From a checkpoint of a small transformer trained on Wikipedia.
Architecture: rotary positions, tied embeddings.
Training: 598M tokens, 4565 steps.
MLP neurons of a small language model. Each row is named by its layer, matrix (down: output weights) and neuron, and shows model dimensions 128-255. Each number is 500 + 25 x the weight over its row's rms, rounded and kept within 0 to 999. Numbers have three digits each.
A block is one neuron, or neurons of one layer that tend to fire together. After each block is what it responds to, as a language model described it from the Wikipedia text at the highest values.

L4.down220:524515523505472505465510488487494480515538517519476480526457500507514469478503464500526485496554516539489513555500503498507507474512470515516542511485519478484483536562539542478464525492501437500442550521478512496519444476519493498514515512512485524510555526488485499487515505500514498495499465502525497453462517528496504505506493476497500507475474507450491503530515537561506523460528
L4.down922:478472429535474516474540519460474468510456524509526499445537510463524516488508507502502547503506463521478488477487509468498503492503474532447514484482468517501512501486486524513530444475512468499490468476538503515534492485468446469508513540543536510500487491475494471504510523510492509513493509530487467520460496471524519489478458485506453477502511506519450494536482518517488492539487
L4.down944:495468474527494513496473517528476480488473527504484522472566510532524457513519480474548504494482505458493496510462528497503474463518540483508461515489519507499500486496453513501457490510509493515550490512494473491530541492488488541461477485510496525471521472567457537470521492494507512521549520510504485521495542518484536508508528506481526531510478558527504487513471486506507480485502
L4.down1125:541462485503520526491513517521526495464464472485518474453500516549510500512491523462509504570451485487498504467499447475494507495461544506508461485517518543504530499481522518471514523482536490499515476507474475510505511516530520485500520484531516492503476476533509516521460511458533508500513507496521522522496546504522472527499509475512540510504504495561491448486490507484510542512466
L4.down1187:515510501550467521466519500498514506496482547507492556482527515521505469506491475446505537533474445530457519488497532488494509479512496453522495492517515492472428507574573471482524509508483505483461574491487525537479466502507498524502499547474516506473535468494467515519466509525511486484519524482513474468501499520476482516504527525505534524517509500483505525513488493487514499498521
L4.down1256:474449530515474520499519455459494450541519512465512512513503471504497486514501475482542513494524533548499480525530479537460491533472492447513502493448514495485500541540504458510424520519510492503498487494468472522517493457488485495471461481487497464533531498501455474549501499516551505505512465510534522510453493515497517516517428491536513480481445508466525453508476508500490495488514
L4.down1426:507515537519482456467527477495498534472505509495479481511504527535478545526509512555494478510536494495498514461540470494513512496495479480518532530496510484487467497500492526491488538485530484521429506518470532481476525492500512512473468496510479482512509505484540489464522484486512507467493510483482492493484558557528526523509528515496515552444533540472475518506494554492476536509479
L4.down1458:461486479510431473508504539451516463491492516480474525524464487463510493505481485486513520540469489492500525492478585478501500558477515504501479514509500534523515475489504480516498509522504471479398536499512531489501486521451494541465525542487511484542521498495495500552498508561500483531502500502496521459525465459480531483480507506519474496507460515480470526509508508502537513462552
Description: Clause-opening prepositions

L9.down339:531504529490495498473516491490484471484523507555473530506516463504529513500481500507493495515535493495509526483494540514485501465522475474486468529534476548478532505519560518508537504522518514536542521512475464486489517516503460504482475458530529501463484481494502488481515457514504519464441496455462516500461522534535533452487536493510520521492494488487513490531470508487518549548490
L9.down396:483522449482504513505493490495474449473502505495501531517517507499518480487485531454483553521546516477482505473497450483490571556482493499522490556532540552501486538486462531484494496479484459473523525508525529483477454525516509542452492524506455531494537507537489515491515470514489504474522498478515520518479531532481484497467515511486486499496512521510507553466530499501522523502502
L9.down408:524473482488504500532469539490492445518533503555516533508518481481450485465524477460498486507495452476492516562486497470502496513495504485462469515483489503484517455524503503503518498537494524487502527506516454464502526526511506452483510493451520505494500524523468493472530519520508509525520471517508496532531473519515509540537531483493490500550490495525527493485514496487521522534489
L9.down872:502469529520546496503504532518523498497510503506541509482515508524524522530531517506505496516478448487524508508525506515507498452472461503459550516467516500547484493505490483456484486487505535515493484479526516488533492500544515541497493504563518487484495477516489494491517507502519497492525542500511507546430501456512474526497491462523485478498481489472547541501516487535490522479542
L9.down1127:487452496475470544491544481509493461505511521537544482523468512462510507518496500477465508512488514536495496511537531528496545503525506481449490538537521488487517526546485457510500541517529513504516513545516542457489503484520524439486502516551500523511542502496482500490488536463479503482503515521492501515482460494484484513453484543503521445451529504452494501520508507530480502475520
L9.down1158:496486492477518475465497488508482509511505527538490494503461497540470465512520487490466458505514451490521521505456475489492489510496488502469450538467486531497498475493495463533499512462505482519520544520501551507483514494490515495478522531519519500471472533454495520518462500520516530533496545516479529473540541489540501484499481482541535499471519479484432494558454496529505478461479
L9.down1309:490495488473486540521468493494487516507510512480476471528469531551504554460514480516505452498492508518489474557530488467465542505514474509520526510518515496519442539514486462468461512480507502485518481546490520495545474505493517470475501468510449449533504490482497476484535503478452483467486539478519489484502495439518551478499450506448447470524466501511518532490517482493499483532472
L9.down1479:540482475478517478464507528529483446441490492508495494501491535458539502467570458488488513463532514564469516478512519470512528491440498477545514525483468477489557517490510444490480482480478506541503534527525475485491527516543487510534511503492525509530503499497504517510474526525480536450500498498504486496471514515496512544496463526474514492473516507501541512482528530488532549538472
Description: Sentence-initial "In" and completions

L4.down351:494522516480537499493499444527503512491451479509481499480511501521510502520517457509532454524484464502522511518470523450511505485522458523517491492504489519473503497493470488499508478487492458513539500520503481547474490515473516481488476463457479478472496518521530493509471503511496493535477513503469452483480515505491514489462519530504498527492530502477478529515465488524466493530497
L4.down673:498547484490497495495475543501501505488490467526495526502478453535536497516497475467525502521479486488488492543511505542441536533539527527513528471518484498488499536528507523495484503522533497556455492503553492517488431471488464508523520487489486502547517499457497495524516487470485503481521532534516463480488494488520484473487512504519489489516500506478502509521550545492498519529537
L4.down737:527471500517514510480461550537545491521484445466513519523463496511498499487533484444513486502514457484523457511489526444545499526475540552530490501473520492505494523517491522506507502518469497509537503495474504500513521517499532474503494458512484523520490537499460520499477460552551494518542511502474497476516502502528466533510484530472489467460504538468509542505487548525512469528573
L4.down794:525491528543497532507517523491475488520507477480460502530498439456505511493483492509532503498525509499491524500533465501503504466493468486488511514481545512473515441470522513539448503502477499456486466429515515501514485508487479474490464469499457544508504456513509514493486480512519536494482535492515498534500529556504489524541511546480553512468504519490484473551504509494496478484507
L4.down850:515505457497504504524544481538504530472529543541540464517471519520493493537514512492458503522560462480479512491551530474545487551514499512532522491460477500511483516455502484568533482523505525519521484502482537564534497495490500449503527512485480464515514483504486484525496492492525466466511516507506454484530480479499503533493526533491491488496523504521487516512554479512469501510564
L4.down863:489470523508468505506481522470499497521524469488533541477477500511489474489456498510482528534508527512501493485522499502536549499522491505475495472519483484502442493490531522460512504499502466497473445501485535515471505504435507509478512478494492500482487460493494528518519479559524464469507508488506483484573525504477476473535542537445523499478491527510507479541520501504544523526499
L4.down977:517497526493504518496532508507499537523457470507502493513519478538500481479485481530485507533519502503466503473476491502477476505484474584510483487505476447451495516504530479524491478485499472520501503496501505513488507481523502495517525508543511470510474440482491525465515510481525514495538521542507490454497514530467488461526491489524533564461457485495472469493517520481498477491516
L4.down1014:523481511508516540496511505494507505522508492503535502511579532518494501498504484450525568487511451463467480506500468441490476500495478456491470500487511512469484517445489548513514495501580481491474472508491490496509480527500519511504510516485462515472522505523492489498496493480538532481542521456442492504529484481469522507471536494492498533480462511492498499540480521525485518494520
Description: Reporting/speech verb endings

L8.down791:486478524484496481505516493482495537483515534492474534466495516492497503537472483471511489496525512468478487543514472540530518460477487509506497532478503498525570497579493480546498530483490488512525522473479478486522526490483495511453473549497499534590549503471481461476464522501493507534481525474506490462472540493482490488536470482498494523495499491473476531500513481495502488518496
Description: Word-final subword pieces

L9.down55:518480501539537503513473470494479453505527454509497531490536506509518535454481501536538500530532538491476519547495495495463522535499453482471516480465522490523492521489510521466514469502500459444517500476475511520492480473534494484486468478488511501499468487469484442484506470471448449502511506529481487522470506447514560469520490511539505476477495491488490512489506506538457497496504
L9.down337:493465499482459517513520515478492485515476483522535550516516519442486486546532539528451515481550461492473526451503524492485496506472498497494498497501500489464484547530487474476491473486473478461495487492459486465534478492468535499492496506522513517517512491456518507512494506481495478531443509479486517547477520518498500493504484460492529499484501510448454500531525562538496445516518
L9.down587:503465513484497519529494500481527525524505516503519505496494510514527544562503477511507506550529494529493516506491514484529504535486512474510507484498470511508495510455495529520551553495486495488489495539458529509474540473519507490523483491514506516477541495525500495458467504514500482526490457504485481530513494515484482538520501500543510474526520524500483495536465505512494506472472
L9.down689:496471500452526483548479504494494481499522542469489526497482497512529501526530496505493514481576492512477506497521522545489486494504535527486477487545507529487439490502446552470485504528507494469486523499466482483518528464536494506533510505517481463504524476485460489491492502482516503500467519490501530500482492500470495495471516501502450483498513502488527484490531509501499455488517
L9.down860:476543506500524551522497500521552522544487578481489462520496520506513491511483529495476476516533492508502517527508521465517522522519465532463513484480521481543515468476497466510493514504482506519535481515508518499494450499499495483475489480520482503515502497523476474466447477493513536506474535509474467515513531503470519526532491438492496458506468484507496493502498492492535511475468
L9.down948:429505487478484492480508504445533464531495514517524502513525507476478526437480508524486451535480495500479476523437480526476482545501452511496520447499467492504528490456536505479511487534516521456490527465501500482473515513482484507540531530532505488508519455520502529503434483495527480495469529512492510471491499513464477505485507516504481484506461501505503471503509503492506459474516
L9.down1124:473499516481468523496513506527482488497509473513489476490529473494540532514545485520477529526483467573485478446482493464465515492493490520493512494498517523481499493538497491521478459515516448495473520468493470526466504502511506508491480509529496462501492481465513489497496474498463531509502532498513519525464483507520497482501543486510521509500472497502493513488502547484485522447514
L9.down1367:476485511506486516524509509534543480525531474520455522530480507523506479554513522489524523492537428498500509498488472516502514507511504521514505490515504512468482489460481518516499518526496530481440516449516537504513546469498478490506494490464519496500489530448475514481527475481443418486465506502494468466506462524501511487490490491521506493468539512494485452487498556473525558509517
Description: Final pieces of multi-token names

L9.down275:465520504590481479497486481496470480524472521499525505531492537487522453454502550506469517536495476494482478500537542548494475497547495504518471528487473494464503528485536487544512522459516462524487551442503485509524473516461526488493476495506489477472484519482482479449476516527539513472512520536494504449535507484481463482436517481501480479521496522505487499511513489471490542523515
L9.down730:482452526497515450472473511497484480485486538506491560517505537485511545452475496471519484460544476495508462508480537485492496561496506485497503504526507505516487556479551521507453522486531493526506545517490488506456487494470539487431501514499485502482522543507485536497504497510503489499509490538495544456489537492523498466485505519551537504465505519475516513473500525542500459501526
L9.down790:515522485504476548457519478532489491497529464503499486526487499500463505455484501495527487557563481510544479492474531468511511504522506521532525510583535493516494479483503516520434500492461500486492551523500522526480481525498516523516486507549489524512488501497523477475478446492481506497509501510457469497516513520488497464544505514453528466481492486485499506506510497492481495503531
L9.down942:494539511483531468521544501493482502526502492513543481532505459517525483494501515478497536533530519471531479515505505537558503521484481527489498511470541492528516499496494503529488475502510504443455479503560507520542518499465495469542502484502507526502521508496498480532461512505525524539491470522493484508572519519509500520509524482512478485560526509508533485513507484481504504506525
L9.down958:491510511504488503500488512466486540477498528471506535524494507510482435530477504484483463513532503495508526522451511549449509491514478476519521518498514504486503474503487507518515504470495524525459492482465490509520507485511488516510474479497487539511474530479552511516479480457530477528440500500467481503528507487525531466526495531459480508496480525492478508490497542518509444536538
L9.down1204:522530480508472462481534517493559509541496484507481488492498437475472501530506490491444527476541484534490498511507492555485496499479522456476530509518468532485501484474472503483501443503507471477483511472478473530500452490525535486522493485444475480475480511513489488498508502511571507548472516501474490506473473493528544499505501503533529501491496493470490532484513565488566494482494
L9.down1345:483542508493477474522486527468461547484495577509516547472476476485510487526514491490538529519512484470504529520483458472522540488527495493519500485488462457541494481528518508494489495534502532462474536513515472502531537500486526499492536474515449472488458506477512477486490504518510442497501517495492483498496522507522520514529482487480528529510467508478524486535493509469548503551491
L9.down1483:484491540473488479525471533448503480539475498524488477516516430532503480560522500516536531498457480576475471489474519544507524447481513507494537504513502493503487498484456530495539506486483489525512493489491486456498485488486514475485516494469497491538530490544530489499533515527516504512537489489504553469489493506493499532516522473509500455505485549526516503500501432500496484530522
Description: Word-final subword pieces

L4.down211:485504515467496478537496511474515516489524508487521546475501503489476528484530479497481482515528486520476504507488515484504516553521508471522521530470493551520456459503460449484505517513523477512484501511469514494506563497459506490447481494553492493518565498539529507499492464506475521496506500484467509486484487544523509519508458486473502464452530486463487485516504483495509481501508
L4.down248:492508522512543470485504505469528490495482472456481497498504465506488488524525543521520537487495573531491456545512513481482505496485525509470518527549490513499478522474471505489491494487521497498464504504450522530498490439482496519507500472499483508514487488526465474455458454464480474500506492540526505490526477538475474498502494537485474477502470490533566522495556467515513514513512
L4.down326:513487532577494482465512482504504492504500498488466488505483510505471521546513479511464478509560504484481542497517505474483525469449495475496493510467531515500504474502500492495469490482466443466495511466488437480531510460500525503517448532525517492547497496498522472497468487526493500431530487484515492504460479525499527499500472491446517474483473465504462492509557447527478490462458
L4.down524:483495505523494502497491524464501492455530488484488527465461480511503502530478471507523517487492477524535528452514463475517480512527477498474547455481494483472494515468457504467501513487519513502539459467479500482515454443504507538482481501547446522515506490518534532489480480486510466517538544533518485490461498474534495526515527535496463478483498531515475469526492523509441500540483
L4.down792:493480514529409516548470510506493523497511532510507524545461499494486487465530504496483483497479507483510541514488533444523488463465485517492492539517420471530471515506507481527469500478462503523505539514493453472501462508418502521484501498529493520531510525460464546475481472556507443520459511529503487558485493524539502490517541475477525486501474531508490471503495513491543495516498
L4.down1026:524514501482482535488509502470509514501522521503508540474468496463478551504502494519461532455541528515447517493470455474480457487447496522468507468497494459543486480526478533497490447493525544482493525468463492526481502491496491492510482529511520544506459493518492493493481498460481517485487492577542524477486536523496540506502483488510500478494524509478469514488535507481516500517468
L4.down1139:521466484482527547511515524465562534549511530515480508490557488525467523487500495489534520501497493483473483486519476513575520522486523591530549481503483551456529524485519449490480522510484485455540504435541489513477453490469503516501486526527507511504522525512471522438486499467496462465496515501488500524481492537574478510458502520508506506534513485515524484485498482533489512492484
L4.down1379:545485530502484521496474486487507485456548498496498536499531490508472555457474486478504500526507510516473539532492544491528504485462471496436457495509516545507489538512539486526479516499494512482514512469460510513503519510496520517528503454496530501496501501516468517474456488499538472450505538508493562512483510555485481516523464514489495496463508485433482519525502478463492494530463
Description: Mid-word "-a" syllables

L8.down763:484531532491489505522524515494505478515505498480474497488513506477469498505483502487477506508483503513470536512517503550511558512488464511479531511501471506508518540481522506479460463464515520494537516499460513510511480504529476512485484515522477507519526559507470508511530516521503577493494528509499490507426559500538512512518502501496470492468495461494491487514534443479475503515540
Description: Date component tokens

L8.down313:484494503472499485517502551512520494527524528523520483489504477490468466515481534477492515486551483484488504509527542449488542506537524444496490499496484567512532505533501489505529485481514490499496454551513464515510476500485513484488487512453502478436489488490515513505527498503482495431493489483514502521470516498500544507528517542508456500510453472484491518502512453492515515501471
Description: Main action verbs

L9.down66:494515495493527488510507490509501488496479515500515510502506482486444441512464522509494516526570505532511475470481482515473471471510517466490519500528532511506466495500498487494499459531537514507463530472468496517515518504536486468561489484463523562470499466464505520530492480493505506498555519522519504454507509533540477507441513507461514508493519514511538526519468515513469536469510
L9.down183:504494477502483476534472508531447476512523500503481512539464544507451513507531492522447494529519463492533496501512454504456460496507534527512473506514485473530510499521471473489494500470544487489445487510546522530488506489475524468502498474501488491470499486515509527522509452520536480499548519511508451510521493472479486492515538513494497493468542520487501496532452530567511499504488
L9.down216:566463515529453511517515527480508503517507515476462500512511484526495500530492449487461468501498528465499490476539478517503445473543496448510457480519547515514514477509502527535492496493463497488523507473489541496489483485515515502474491511466501498488522481526508491520498488450483500475484522517484514515489533496508523479527508490512460520538523488508520483436473499521556492458474
L9.down440:505495485528515517464496531508462433498508532449511489498512512496492524526515493496518553460508516448503541471501545461474520504510492513508510530470507490512515475518542512479508523519533525509534515431494489528484527494461515501478491483501465497498518518507516449487468500475513461465529481496532532467534490546526513486539499495474523516459507503505513502526483489499496520477499
L9.down535:492515500467497496545532510484501547500525443506503461496525461541459475522456460460534484543482497518466486487519504499506527529439518532497539499491489503524488495522545464518496520506477520515538545523530508507534484459511483487513512516479501478473480488441451493493494490536506478504524501474503435471481487501505520492510499470499484489530503480474521508482518519521509464486462
L9.down844:522523492518478472521467490524524474514552494507489484459533479516540501500503490464504457490566503520470517501515466503483497517474483497514522509488485496477453513443494472461502475451513477510529476516517493484502496452497482467474518516545499442491539486505509468488485518478508515465508517522476485530521532478489558477478509510461531463516555509525488512506479470496501516518515
L9.down1014:546503499517489488510486526537455522523490497521480517504511489566480528468516511475516493463509503568481527507506486499512509497506441480540522514505466470497510461479513510536509487508505470466527517523513464515491513473566493490489527485509475526492491527472508472463515494469523521466496540479487462442473473468453529505473533484454527455498522503496509534488507525447523509530498
L9.down1419:500520475516494516521524460517476511492511458495504560576508456529478531517482461534532521495547522522499498517514517514496480475500471491521500531481529499483487478509500506492436490531496435463545525467530431525487523551499475517479477467490472518498473486533482469497519509512540528464482500557501479489507489485513485458479505511482488492519490482484523471481518463482487507505506
Description: Verb endings awaiting complements